Part of a small language model's weights: vocabulary 13555.
MLP neurons of a small language model. Each row is named by its layer, matrix (gate and up: input weights) and neuron, and shows model dimensions 0-95. Each number is 500 + 40 x the weight over its row's rms, rounded and kept within 0 to 999. Numbers have three digits each. A neuron's up and down rows have the sign that makes its largest values positive.
After each neuron's rows, "fires after" lists the tokens most often just before its 100 highest values on Wikipedia text that the model never trained on. A number after a token or word is its count.

L5.gate629:487500504456522535526524501538472461422475441477514432506500451514497516446512573501512480524530557571505533489439506532461572503555470552499486476568515503513569527538543506478483477583478560478415533561510549533500507485484506572463461558555471489504474444513482469435542528536485488467
L5.up629:419494505446445530549510511537443529476514465445467440541453504475538503486505410558451510493501487517447471509497475458455513483566414561568565501506447533537456459545437507387416598448486458483505534466566421499491522513476519509531500549530505529501480464480484495462587518479492470550
fires after: "0" 16, "8" 14, "5" 12, "4" 8, "7" 7, "9" 6

L3.gate238:503549438515513510585617504548616549499505487542456499486470457527466469469473458535494478500472500535510478494517519620529453456466498487459509481441545417424500467461565515484457447459477535488456522504513431492504583543501495508468501510550550504504483509492486518436553570571451484521
L3.up238:457603440538517540554540565530540513510463502490511461453526510505525542514497475432450483521501568502482445512465485500528459444447512495480451449483486479459469499432551524501500509528561557526534569592489444471457484553479468461489531470525643529434459552475524471471480546568495525483
fires after: "2" 93

L7.gate367:520507562546554513492490581449567543436414499429491495415491462481499540403538498546527511544488497473551507519406461566529507454477482477502506467504609488481493514534489398538474535488479500518481539547548479568403488458440486450512408544552525471521478537452559518520491482457450555462
L7.up367:523543518525479444559480524534480543481520483469496452470516483486445471576480406507575448481534439556539496492498435494528515446506519454464551554511435431483506571480474503431498501485524582480455438501507432477562562468493617523519521580561504419525491506545497463502432476498489529420
fires after: "2" 62, "1" 26, " " 5

L4.gate289:543512498446468478491587517530473550540526472526512470469462566477519445489499495472460471583438498511433466517576500468460500505476523542520494413528553525534492525449471508562525530505517536571421480518557575495562555488482434515541535547500500550505427504480468474507536536610484406473
L4.up289:460521561482509468563579522510425563482475476468500607414491557541495528485493452513487503505491528481465459423519519527486594504523476518487488493509596526490488575433490545575503509515510514460526496536489535520561489513434481510555515487477504549517434575471493491488557481530465512489
fires after: "0" 22, "3" 13, "4" 8, "5" 7, "1" 7, "9" 5

L5.gate654:562562618531533532581456513546513434491567474510509513513509539467441508442534563448562418402467504552438410464493455447462488541469554565520446468442501550525550515520531523500537525522470467542541530470531474471492475572534519498544520576524449472549518457488456486449528482496543514539
L5.up654:546431460491513530484454446588484468524524491457502476460531494563507464564481520511472475505522459496588522511531447465513502550459584431504537427498512568484566517462500504482477506595481471498602508484481471431521530522454545488434542448575502572526558499462511464503485448549464458533
fires after: " " 46, "3" 8, "1" 6, "-" 5, "2" 4

L4.gate269:594532510511523516460500560501429467451490452526474575451557508463563495407564575546510538460530474447467464522524527492461541518504487486437480495486508559492550512491357586496509500498485531427416568461521404506545522569483497528499535477487513442535487374511459440520497499501508439497
L4.up269:561518482546517463510414529483547505404518492571538527448507512486539426533535529484490508454505500486462472556478463546487533478490511503493474500534473498531514534457480531407457505566449497552442570503514483582545529553470423561464553511524484521423543448464558501443520486490485498485
fires after: " " 40, "2" 9, "7" 7, "3" 6, "-" 6

L6.gate277:516499475474432574487482494435507491550523502567508528528474466428579503436542510451507469439491512456506487477474410485431512487381526494449535549503563512455536529468488486454513427554570514620472447549477469571446559540471511505525487533534474421505428464380543503447550457533537515440
L6.up277:457489539535519471527498501514528493473511511498512542514516472546501554511495540485527555489556538458460510538519549534529516519483527615545498481471493515441520540581505496552470556513475494496496486515431446449510457494463511489539555525496534555525527467571504538505528528536433449544
fires after: " " 72, "0" 7, "1" 6, ";" 6, "2" 4

L4.gate501:472496459460413489533505532460516481503500515574486496481447478429503488463579523446475526490498446454479447500586455505596564460537506596492561482423528496563440573478460572524483470472526462531570563476558430556498545502496504492512516514509484538492486495431482490454510485486471466522
L4.up501:478482520560556563548494559499511455544434581491509505486517530448462506509498393500495495547473487516502496435477452603450431467475521521549498477531488457493540543513527506427441517506564634507488556480507507489483479543569509442551515484538550531432570521428501474482510427524522522509
fires after: "2" 88, " " 6

L9.gate48:539529577468502350501434511604482494539417442503497485557478487537521545535518465570490521532523568515427524518488507515532528548463414469485468585486548530459475503450480484476514600530460502543479559494507551406484505532522576491502507460467500463504582482466495510434552468554505518482
L9.up48:485525473547589495526538422517619553473457514386485481480473533481500530475482516487565496501556472502511541480482419554479517517481539481461523502446491499539545540483508414475533427476469547511497508489453408512557497453460599517572509446497558458562517537552495434558537491523457446511
fires after: "8" 25, "7" 14, "9" 12, "," 9, "6" 5, "5" 5

L9.gate189:559464520458484571524512536493466476513548475549529529480543547482449471474449545479410434472547483469555488515456506521480588483481605463527475452458487564557513466536522587456471443522456417494495507489475523538517493428519506537504390500469500491490458503524467488493511571523527440510
L9.up189:564482540563467519524484532552462476523523474505539576524519448567385490466479609470417511432518465547579519484483482532480514478477557415510460489486532530484472427553500525446488477502463499541510476471490541478516541503518433524519491511494533498560479506517506455500535498554468503451
fires after: " " 33, "2" 25, "1" 9, "°N" 8, "," 4, "0" 4

L5.gate388:491489446507463492530403495463521496502474499498487510449576489456451490486477537531563474529545454418443519446488499488454461496478495458602551469524453467461458456482459501464547480504536436509536571488527501400480429511521512525504527519567564502518488508574504529507492513427444514530
L5.up388:545514443473515442515500550407476463447431546507455491446552450553435538463468513530516441528549474454516602468500504488548444471469445486520458463501478444502482512459533496494512495519560526491497511515438498453470511446572477459544582466507515489533516456542478522500469532460513491519
fires after: "9" 74, "0" 15, "8" 8

L3.gate155:463565533530534529481514462520466537499487454512426520535481543496527526437513533461469417445485512536454499547511529530477517505468527547409547492469459581411535524473417469489533464540483528438512459510548473521473472505512478524464499522522542501540571441511505491516535477494427522476
L3.up155:516513465438508508479574520519543510513512535487447561457533454492520495471506450437477546561525547481411544541477462488576506461477535417483496488517519495512514460478475495556491514469454513494546469472529441479511469518454501522521514478514464452467429470503482459541468432523527537514
fires after: "2" 77, "3" 17

L5.gate349:495514462473459527470527520608537440486488507494531524463545453553449514460468478560413489477633536524501440474551478574501534481516531496446453515485493478433481499518482473478503560434545503490463452476461519403473523504507483439594505453481496502454495462461464452498499522539512537479
L5.up349:524482520477441525453549485580514472469570491568466466508444517539458494481511512545444496466520517502487474389492524429485565495556530536487532494529569491487432475575497472469469540502470513455487562580531541441502493524515494477599496534507452475482486491453495566578491525474585516498
fires after: "2" 17, "3" 13, "," 12, "0" 12, "1" 11, "5" 9

L6.gate183:538544504504520484532515512512501500506474523458575425542528576426575488553579503442547501420444551548501437508521502501483522481503520615468461440451444501517536515562525489510500408547489534493506454558558444638566484496482472548467447530510517547517452474493452497507490468517487530550
L6.up183:436482478483518422565499475542453536620584456574436517511467468539504507488489465502511491530503547474504506524515463538482482533510393492525534482487500541452398541444434501433522520430505410557525501499519528478479488481497533486463535493491492508559504525518522443439493503524520504511
fires after: " R" 44, "3" 9, "2" 9, "4" 8, "1" 8, " V" 4

L5.gate379:488464564450530531455547551536487524477469487427469561533463478501535497525409446586469540550454480471542455499516515551488507533545458472424442497505552484446502513490524446481519549483497472578467459542538540573444475502504557527522507590561594529477591508517509507437490562452471528522
L5.up379:502476529497487550441493412466562491514432434504478470469555487577515472478452475500500525474492473416432436473492507477577564443516558518473525517456510549449483515481554519499516482502498554439538469490466481468538498447565565549497521480493482517456531506554455504491473448517520523489
fires after: "–" 46, " " 9, "1" 6, " overl" 4, " ro" 4

L7.gate128:497434507478484462410481500576480486474558522491462465483524509497482475553534580451469484486519497483492540451479564525531447535510465466471544416475533473506444416462472517442471534570506496543529552450465549479428467540523484524513506500451549515488472479486470475567522489514469424478
L7.up128:438413506503414532435457473527565512473503473516468477582480485504481438459477569452502501505494528539512506493571509519508503483572465541490496476496470472453502472519407585532492522471489504470539579506564500512483544535534496614513524423489451485469482495481560479547532520472551494515
fires after: "9" 27, "3" 19, " " 9, "0" 7, "5" 6

L5.gate392:491532535496521503512521496457485534491543472473452553574430541520495522443546477452497513480454578523490500466531525469430573500499544383493485622472508447444512482530500540490613558504478468450484486568565538543517507506502531523476445424538476494492493491523475525552538498565501554562
L5.up392:510492508546454428477489570473445424478475433515497472508481560466520512493461491486454500522470573519442487486471490495481568483460528453545521546509526474508505479495503475496479563469510462525522528500608506586452503488528500547629487463563558505435514504592479506503530522485499476430
fires after: "′" 30, "°" 24, "," 13, "0" 8

L6.gate142:549496493519449474537483466448477416462451492496487492592524541462519419494541515515582579548460555557495500514446462467451472460585480450514541432535489511461529544518526506507456540502509507554492453544480469548509485548509516463499506407554584565531540477492589516523470474505432507513
L6.up142:500476498499494500495570463467555444533500526463418488483599523528443489475493450483435532473491461476473502390497498427503450533486577505519510509518557447441553479429456499448519526405531507481527523558554526485496460495582538491579481495557546488522448436514573520568473520523482542518
fires after: " " 32, "born" 28, "," 10, "aged" 4

L9.gate126:524500473508492463585511476488478509498558483475485435540579501548515496496532467482528493495449541509544520453546480502530509570541453569494487530484491457524523496487525483479526400509498505519476542525452506525573475457522508490549495457585417517458517486548540555488510529451489504522
L9.up126:462537513375550494496469484476515562508436546510416468508505503515486475474483461474549500550501481495446488481490539517501503504508486541519484543488468431497440553549450473536516511522509520516512425511474469486533529460475467517538552579563465459543447469489494472490525498420527563524
fires after: "–" 21, "9" 14, "0" 12, " " 7, "|" 6, " |" 5

L6.gate217:546515526473537499470567507625456490574496545473496481569459498538481482514568566498433472497541541520505490518479495551550599518476563467501458451510519506496510501475472471520473541509480469522520471473528496488466450484527496494504424502451576508497482480507531451446470498563529511474
L6.up217:542525540538535479455607514525457512522539545527497439613518537510426439502491569524455547494470512475528478528500523483567541550444594489537442457472604522454527500493543467487578509560526464518510527520511538413500429488426504478512477498477525521490510534512518456428480454530529561456
fires after: " " 58, "3" 6, "\n" 5, "1" 5, "9" 4

L6.gate157:587533521457434488435554513488464538460505509434560482419476562501568528512503507521525513455445510499423537531470522468486497486467560511449488493419447553491529483503508495537553531420507503525456511453516460521497483532563552476448550502456419499483556507532527517479498479524567577444
L6.up157:561518530559540531501504538474503518529474516478509545570525512507541479523480484462468436521544549425484424440468460543566509511536452536503488467417504454514479421473468458478473474568486519430514558431548432522496516529460526512495541391504518471472518510541481550499501518498444489464
fires after: " " 31, "2" 15, "1" 9, "5" 6, "0" 5, "3" 5

L4.gate245:507493516484492487492530456553484499471504481463510492441531501487480477485373624507447463555455543420462529469536502468468549480459501478489523557466486501479454511478536575548484431433455476438548424535572521525522614440548511438487540508497545482569516497519579474541473510520414486532
L4.up245:517511476499469519509536522539515509519545467500481575456546503535516534399552527497483519531524526554513481464414526511519489453510498500513411524479480556530462479490436446509503567516522575501511542582562474494487486450518567497530509540452580460411463524472485514473489560504449467534
fires after: "7" 13, "1" 12, "6" 12, "5" 11, "8" 11, "3" 9

L5.gate301:486489522555519417593531523527541491532648493465509547521472560571456509489484501519505531432500536553467475516467504483493547461555465498525475569505602508499506485524427536513546537526515548506520502508450458457456459528504508487499490489451448500473553491523577568542459485496442484464
L5.up301:520564517524510499587507483583493507494579538440529529508463507482461499490518524510423564524518495510530445478499507547450566497492433483479457551540535449479502418499480482458484520452478455536474542519530483462467508473523588426509561464465495450488539540451568531435509470504503465469
fires after: "0" 35, "9" 17, " in" 7

L6.gate526:446598504511492428533537463529531539467480459490512495471533463507540435483510535418518550518508487462533587498494526464489630543510585496411564518480543441514462466459461467474490475507489491472508489471488542452455523498580393486476510500489508490522514537484553484499494538407502543446
L6.up526:588437501469523513469526518518532465529454458530537461472480544453466539480433497527524517499567471529468446519515487475468465452488523462470409477547435486502585495561506482561551527526495478463569547513509462480515459478422524553453491516417577500483577534503492508551466490613514458550
fires after: "1" 27, "2" 16, "0" 12, "8" 9, "3" 8, "5" 8

L5.gate430:547513584430514517481517532480496483435493598472470498452414475567551509521503580566487457527480531471509492496501520480491508481473527484524509492477467543516499544435480462476481402489453468514433545525465498431522489517445542530458516511514523496538542561589475463484542421544589426460
L5.up430:496498533462535499487561489542471450439485540479526558486463538538531570458525578535488554494500514511508418483550456556488548480477529523529548470531450578493484521451542512483477438393448539465470484520554515430442519494468514519546529549523518486493494584585517461461486464545576506468
fires after: "-" 23, "3" 19, "2" 10, "4" 5, "–" 5

L4.gate49:554492393573429443429518533540490444451515480465440480509570469527529465474518453527461492506491472567544514464510508548505526416516525516500485533493537498519416458516474486543567546479478532507451494528524470433527477551454447427501483480576470454503466531495469544480509516467489454411
L4.up49:459490451475482539494556549567463485483474530460478457508518455559578487525509533501556511530475467525472581500574492525456501425473540520489510512518559455359490437414543473430510559488507514445497491484486464508512479534533507508500494538544483459470441476471484491537464493555473503447
fires after: "2" 100

L4.gate436:446538454507517529517450460517485549513502516455477522443560440513452493422575543469515487480521478485541574528530463533441497388473564522527450500509471538555548482429484509512518526508577457503516436557516465512560485491497566522516520500449445482547411503456567560533601472529422444524
L4.up436:506563489460531492498512456503427510489524534499466574527551453488540476473481503484522466482531449450520504488410469471463519424501451490488495517520519591488486551473529542482499487516559503519513477539581453567578456489475438538513496486480491446526451520445493449540468456563512460514
fires after: ".\n\n" 83, " |\n\n" 6

L4.gate19:486529501485488484508467560465531516481479459454497488490552498437505515519507490539531540467545548394538492498512547458554421450486452476486509462433520427578527551531555532514507522437496587492447424506489444513522533453516495477513479559466508450473545520535539475503536490510522460483
L4.up19:532495448537543502436520486488414540507506507487547416560552481523460442475534525580456500412572494466533480539443515480494398484533500434511522457494461502527480512484544586547512516508515409449485473509496517488564460527469574520448495487414485433439527504514493487508528581491584519595
fires after: " is" 30, "," 17, "9" 10, " was" 6, "8" 5, ")" 5

L5.gate260:580561487503503503525625449514506467493458511499509515554525484460567520507514511477558504497548481551526469468453499546429536470580576526540525475517465530522510471560453532508524490567530509490417472496522496539464521429515478564515473481536484480390540506494527498467460474489533521469
L5.up260:537439535480543550548464523510423490525446508527408489524462446454484501483462463481536496508441498501503503441501510498548495498591566459529474481478463485471437544496483521496427449496476484502597438488501488483605469531486464497553568536417535534455519511499444477459467530453483556546
fires after: "1" 37, "3" 20, "2" 14, "0" 10, "9" 9

L4.gate190:512490529493523513483533533529372556481522550509430548542521511484503501513427502532557517529475549477555514566478483517514524505493486483430517501422524537479473468477430477457505441468561494426552531462424499559459416467520489510440476510455561521545498516449435421457519485475563510422
L4.up190:511498527539487491509535488577544536487557486512484549547467501464549515466506520522473492556506479456503490426532417435579559527452557526485538489526570551536519450490500489537502477454487561434437506494487547475512490458483493457473482561458430425543482452511495498487523420467486464521
fires after: "1" 39, "4" 10, "3" 8, "0" 5, "2" 5, "." 5

L5.gate275:497499484492491536498506460529503495511458519486417401546461477472525459475412484512533437487507514532447535433466495555519560417479492479470434458556502509540481427490594438542550482531473511512533529537498537469430549438529465486541520459515538516571514507471466425541543434490560484519
L5.up275:414511525490467563490542461517510560531478490557396468455401478468525470518463438522502491464463517428408518424521499537539509517446517456439474451514454484435510475490553530533479492531452578519502591468487471476510532463546532551518482482472500528473481466509483541491549531446558519469
fires after: "0" 17, "4" 12, "5" 12, "3" 10, " " 8, " |" 7

L3.gate455:495479541497509392542524421565512531485503476540460571542522496535499489454482541487478560471606511524445554397518466540505408476466489557409486467483487547545474524478487473493479500469573567486461450513525494465503495493531546536471477482447461468524494506509478505471473435551503488477
L3.up455:472511471483497520512453479426531444515472475563402410444518526525530556531538479483551429454455431522567483527562503535410541561430523494524565502511512423480517469542536524524536506501462518526512531500487504504500544479523508485506524441550516474452515535515522491488481493491464566549
fires after: "5" 30, "0" 17, "6" 16, "7" 10, "3" 9, "2" 6

L4.gate583:476538577557499469502473464473550560501509473529474489537423548486505451454513473466448595513511503548423540467487462451516551448502442505458499487465474569471523537497546470522580554479478464463477501443498497473526473496489503452493445594526442458490538469498530421504475589557549505537
L4.up583:441508487505475561494457620460479500545494557493436495465481507454440487542450450480523538526463527505482567470502435499474462508550449507475506523476509553586479503571417523505479463550508538524476465524536568550475555525529402432505444496423567465433527452537514516484462437513505490461
fires after: "0" 58, "," 8, " " 7, " ext" 4

L4.gate13:555582494503471505485462501503483434540503492490507516453502517556539505420525498460440455427493458553518482547586483554460472460405529462530517504514472517473476508463542450439489544458414493468503541447523490539476499514451485561485533490531501486542441502467546467518578503493561429493
L4.up13:482558482466610538479479490493514497515475502468450516493537501516487412449517493460486405503537419499527543497473499471491530538523522544511527508446450533535528517487516490577461381468432494562526512495548463433478475466590537530419482559438540452576517552548402535492518516495490455495
fires after: "9" 28, ".\n\n" 11, "7" 9, "0" 7, "5" 7

L4.gate496:573515455521540502476532574519501525522491464541466446529559507495452466450441601580463444466504523501523405508511479528550394586545483481472487561463542458488484466501519475466523533544434496509456554537472414535563522514514476458519446459481523538577475488499503545516438562489499493482
L4.up496:536510428467502522441490544513501454569509500497455484442529415479496454506574507473489508562540507504510526398512519525469502458471443413507549513431463500478551449524461524460541562434427523535466521468483559475482515506506437488474514461474559505525534556552503505477468500444531566512
fires after: "9" 61, "0" 16, " born" 5

L5.gate334:521631386483469521526529533464499535460496495501532521464535488464497565524522535500458506494423533530459525461497552454523597486455470492522484488469441449491536492538445556537531608551533458517490531529471506495518440441497507546480505499525484550496504473472427494535531602549456486478
L5.up334:541455519456507464426535490491496522523437530471459440431483555499414575517482523490469462488504563478498474426499525532470516520479472504523467533573487493475428482525532498539444496439532537503423480476447452504520490503466497423483425437448517524545588493482470503548539538504496527498
fires after: "–" 29, "0" 20, "-" 11, " " 7

L7.gate184:467485501469574519479475575507490474487434524482488540518472472411451481542497484584475538436523486526568531506495519480403548514433522604508474424522512505505486447452486551494426503489531520482494504472514496590472526503519486537467525493541525477491485408467457489510477501445480518412
L7.up184:485487531563502573493473468476511495459480498537446508533490517545545546503552494510483521561494499517509515456421472494509570543527471448560470554526510535488506483498591444515474448475506464487540468466554555507534534486473505482512487471537514453496548482506450455534504496466540489554
fires after: " " 43, " (" 15, "2" 12, "0" 6, "1" 5, " the" 4

L9.gate229:473472512483506440464520523510536558444522450509517565539482529524523466515422525509463460472481523497599434484488481575494597549540520480525495511512488465485465455528526494482537517504518568525495518521456503485528545512499533469466501469452447562551493592557575536477561484517499459545
L9.up229:445497511508418445493449502523535446507522457431489567465514454601486530493524578445409507481522526545529494475412532526492486532532458442533515504530487473448539478552508469454499557497492493471450498494460474409538513498568484435486511487460468463482586495485501531516434441517508566412
fires after: "9" 24, "0" 19, " " 17, "|" 7, "–" 6, " |\n" 4

L3.gate416:433432527557501510486592451528563456510480593458501483491509524523524545580442546514494465520552541511474478580567517540500481446467481534454520519531504511461530486489498470479498496478418495468477444478480538483450556445475471531496477485527465530585473442503495504504562518503520413472
L3.up416:542510555487522511404494483519425457485467519487477473524556489488508457459471464471474529566521493473555505481514572445523475533410447438475441541483540530509532467541560532540582483470492520389500508495511507529426527505514585538478489458515493501506456510537486570448538523452580467423
fires after: "0" 16, "3" 15, "4" 13, "2" 9, "1" 9, "5" 9

L6.gate587:522450516508553438497490492488476458474479510508509523538439440550546511547554517527484509482469455573483422445487440494523520520522413515478496510600556486481497460497463525501507565534467492592465408508513504548534510457465457516521499578486542477424451483444444492548492514536500392486
L6.up587:445484502495494475533555443491478505467499527556410518526489519465528536445410551490456487457555477551521461467547488517488498530479477530606526533375516573484530507520437551526567477553514513475485544542492485432463502446505537465480537505492492477488490476510545523465519473564596518497
fires after: "0" 42, " South" 13, " United" 8, "3" 7

L3.gate192:550478502532475500490581554570499577512541503494521462467495464504531510471510459516434473533521404514483529478494525466612391488531505504521539475481514535477439539523480486546498449488479458580410552498537522534452483460496477500506542576479563501493469512518440549501424539480519518469
L3.up192:546566484530499542459517545531540584444509526509521493515528456464417486520461451549463533504479447504561476513424500472533444509489545468472523513544568504560463438521456528484550408427505540514486506491466518530517550461500503482570454546542535497492452500503438518534475525476464511598
fires after: "0" 69, "5" 4

L7.gate211:506518462498447470482533423437492507528466493492533523466485514490486595563531547462491570455484491488525509484507471468436464478500520513465531518534565500554447577527562505470568524491595530569464544479497500495481565523456422560522529489499504550485553396539553541489497490551450502531
L7.up211:436554515429451533497522545516505456476504501466549511410479510477535573466433559520568508361476409471489488551505425523542456484492479410568518492557485524485514529493563511486563491471474532523536524524416440527492490452441422535540552528575488488581502420515499524517429515536482480526
fires after: " |" 68, ":" 5, " " 5, "–" 5, "." 4

L9.gate350:490447543471459560539541494512523556429446543551528460564480528532480440487480497435457459536514490495497538439478530564463548504487498563413470503545516503510503485488521471476476560533478505465505544487543534501576492511536497474444501510503519460560492461570510488436503437477537529508
L9.up350:477487558525509469504521512571428577543478522486514496535464493564364507524500517485447523471511513537501509448546467561485535532535535512552549399505496473507521539509501558509531534541455513543547494446476466482533510520540444517445472522475500483504430521441481493419482534452577513546
fires after: "1" 19, "0" 14, "3" 12, "2" 10, "5" 7, "6" 5

L9.gate296:470479501463564511510482548558534443518545505546534476447526526457467523506515519524557486460526509511418508527491514486506566567502516558505492464527462499438470570493541512534546483491509540529479538581505485492438502493525474466475486511578484472436499530499448522550538445501515510464
L9.up296:499493502533486529564535505571593450590468509520544538565526541478547536543509587458513496502490509498449546522551530509460473529461505573468486525504500570478514506562471584493491464489455598489512524500497531448543500510534527472558515523554464540444560496491383514461496502489463541476
fires after: "2" 100

L5.gate445:544532499448418466447472513443498397504580487538549477474513505528549507489495448610526510452496476429501545585478394430446555445498477533497562505487514488510533479501435583531534528520474435550532539476537435486524519495532426517560522560492492540566519430499519493522428460503505506479
L5.up445:502476524461525456472518546573503578538505531485476482474457532497465467504431562445493527454458503529417466406469467566442566508529520529563562479605533483505475486537492518513464448522540543492544538502451454518502481529520491504463527499520529487492523479535459592497452458565464562532
fires after: " " 56, "–" 10, "2" 6, "8" 5

L3.gate250:527497572517578474477503480457452489461504498489537465512521482500479546452557530497473482535424540482432487518458499512483491395442525501475467479444527481510502429479464517416434623506491451468544496513540460442495391518456498432524506506500445481527541467523506487522526475493494464501
L3.up250:450537541469437577558479542525517452489522569416574546547479511510499466521476558434641557473456599499524490514379448463417498515498492505490490469435524490470582525514562497483521483492534454458489500434516500519468433530520479474479521494535521493594580544495525463482497482477523511448
fires after: " (" 41, " \"" 18, ".\n\n" 6

L6.gate642:512490440437578536540466470456447496479540528499467504548569473512441525485511544504491513532542457506579456523434501445541498545505430558495469552448471508503453530534532475519575468544471491590494520521508483561549551472461493546529487521480552563494497418546420492480468553438468486561
L6.up642:492479486473498479484521488486482501450518502506402526534573504487478549500451542450562473482496523472520463510508408533468544481540483554542453593479516493466413496502480490537448443516474504487460527445463432459501454474479514468458549511556534536539448386501484507444451528482480527531
fires after: "9" 51, " the" 8, "th" 7, "8" 6, " Th" 4, "7" 4

L4.gate82:520503550546516478588520516524419446458434463542489519469473559462487501507546462502507465440496446470487546531552513509494525490495464477545474451535534470569438525462472410473424499465487532529477565456506542484522487538463538535542457504536531495492509471479474529522478479502492485408
L4.up82:534491420522459503447547501510514532488529500548530484511425596549479566510517484585509491425496519555514497527489499514480503516510481501476573540523443519543434480418448498546530501444444530534458478456518529553438503474447461546560485534557539476528456482448520474476493489514538508485
fires after: "0" 37, " \"" 5, ".\n\n" 4, "\n" 4

L9.gate410:556444467511524459490491462501542419542518388468578534445584543487491556504529436451502535470535474487475511501464489508527535401435483418577510503533491479494489483564543484527535499497462483577527512499524499509479480566393468452568531590521512495522501508571426477537491536503467579483
L9.up410:519477472528457454539509475487532464535530482488495483519545551474433567503486508468528522510547539441567585508500449484498502473457495537544520501477483463479471472459561492523534456499412592580570458467448482493431423490499554446457516522486470487500528493551554499549498488510444524473
fires after: "1" 25, "0" 22, "9" 10, "2" 7, " (" 5

L4.gate297:539498575495542484448513538547589555499424499435449503474497477512521519495552438527461474573515511512570559538548489503540438508422501462504443484536522553469529545510530488490504447535456511419479538474454479476486471491493478581555433516469483462528481501485489528519496482507488542461
L4.up297:528494510516566500515496547545488560507438495494450558489454499482416487433488447481455529574547470461539476460490481499543519515477431494396473443542425477481497489505478496545505519464592549535533519566493483506430487504439525552501465495517451508528496571585516475503506485515514412484
fires after: "0" 39, "6" 12, "5" 8, " R" 6

L4.gate695:541558473540594509482474592500541547486492459503491567494468488506510490545545543508459547457448567445500504434567472528450530488492524527560497445513531473494505490525462514526492485548551456509493474503550518510543523513498511512417438467543481496461418510496585471445469554495527485548
L4.up695:499536442448535452575493531548466424476464540490492517520496484530411429483521498537469523489475502521592514470504492442440479458448483469569457509542490495414552503515494531488550483548492498533511522519540468431518489458503509422485460486477469482549426495445568525481518467417547595496
fires after: "1" 35, "0" 28, "2" 18, "3" 15

L3.gate128:500560482550427485516573471525447458492490475527529493508467473512567547451482449581492548452571430515534576574569502473433562498480514543465527440490586485573499568466499502516553480476490471508500549448526483485460489555513501488541617427443513412525490510552464480439552575477618487478
L3.up128:523549520473502536474534488463496491563537515459475513444456471503465559500470461431538474449494551512558493459473571460471467526547490471526465519492462531505520413511494527535524487395551537468576522452427462541475499508521540550445442565445535482503521552470515480528482462541458537533
fires after: "7" 16, "6" 13, "4" 13, "5" 12, "8" 10, "1" 9

L6.gate430:508509555444541438521433591471530527475470535492475517514491512503511532573504557540530482491514513460412446471460483472460494550497486516493525507484581448537553470513427522554487498491502482541483488465484438524546508470545472558439492547531543533522493436459511494463445551461490539519
L6.up430:455493523594488534386526468504551499479457565496459584491627466554462439493476515474480507535476486454606483517484476514528492465526471480512478439545444543460420500500447522541490516521512503557504523516481445489531545451519499507419538535457515450451512479534477522521434504517561530542
fires after: "9" 33, "0" 13, ")" 6

L4.gate424:501471560465587513481466600508463564427474530511457520538494514435480455522550442479564596532485528495521506497536553461533562542539558520497454439472489459462539580497579485500516476539458505557499474573534531537536538467478511521463515566451527569516554483497490528582543499438513579511
L4.up424:507453490464490508511518523504494524515492492488553553537435542475529494453499523505524478449488519464450465511499492462440498520448540561480477502512460511494483511445553481448473511551489470548452475544527455555468471489585577506485521437526404566552565504525508483483506508489489519498
fires after: "1" 68, " " 26

L4.gate703:470450535558509433473465462465507498452528542570474555530476558508489433488448461532507472444542468514490513479516511526482512510525470500460462468567461463478524531458505415518493468512584439492557496556479538535476551491445543444517533515512395479495455446500494499510476467557510542541
L4.up703:560494488540495430437482463391516539499539564548495471505475541489465560495574528501523548441501497496534578489474502572503476511413475489494552404533470529532506443483497522464482522449415470517524512461507509507431542508521489540410509439564501499470527492494430475490507470512531538482
fires after: "1" 37, "2" 21, "3" 7, "7" 7, "8" 5

L5.gate262:576453500521510511490549485465581528449482489482487525568502531553476482480482569506569484473494503595522488554474584529431509493553534552562440497442573462455505474451491528470557508509561537427487453574462433539469506519489492545482520479534548468435487513501461509462524446543523530516
L5.up262:504554484479528494479506492519493531504511555482563508460558588474509422573543517475494589498483509446510424533550512460484514484482505448467524475502455428429494482457473537519522478487501464519538503545495576463496419528535501420486449487464515481500464466529536495549549487565444482519
fires after: " " 87, "," 9

L7.gate703:494514453591497481496457524603486453471534513487490468451472508445459544582524486593498479508495581498516561550588483525483574492484456484534536454534444501434496460498510461512575525562491472503504425472522524584469526497508419507538543534494576498500578470535471526472529453478499469513
L7.up703:501486540461498477471437392602548434526472525471473453482413538524536503500570488519479540522435527492446523487489537499457508532487489506519533528459490428532523462559502465491531513539471591564521469499493548564542414461398495450564498531482555447515558468528447522474535533458478608518
fires after: " " 47, "1" 16, "°" 8, "\n" 5, "3" 5, "2" 5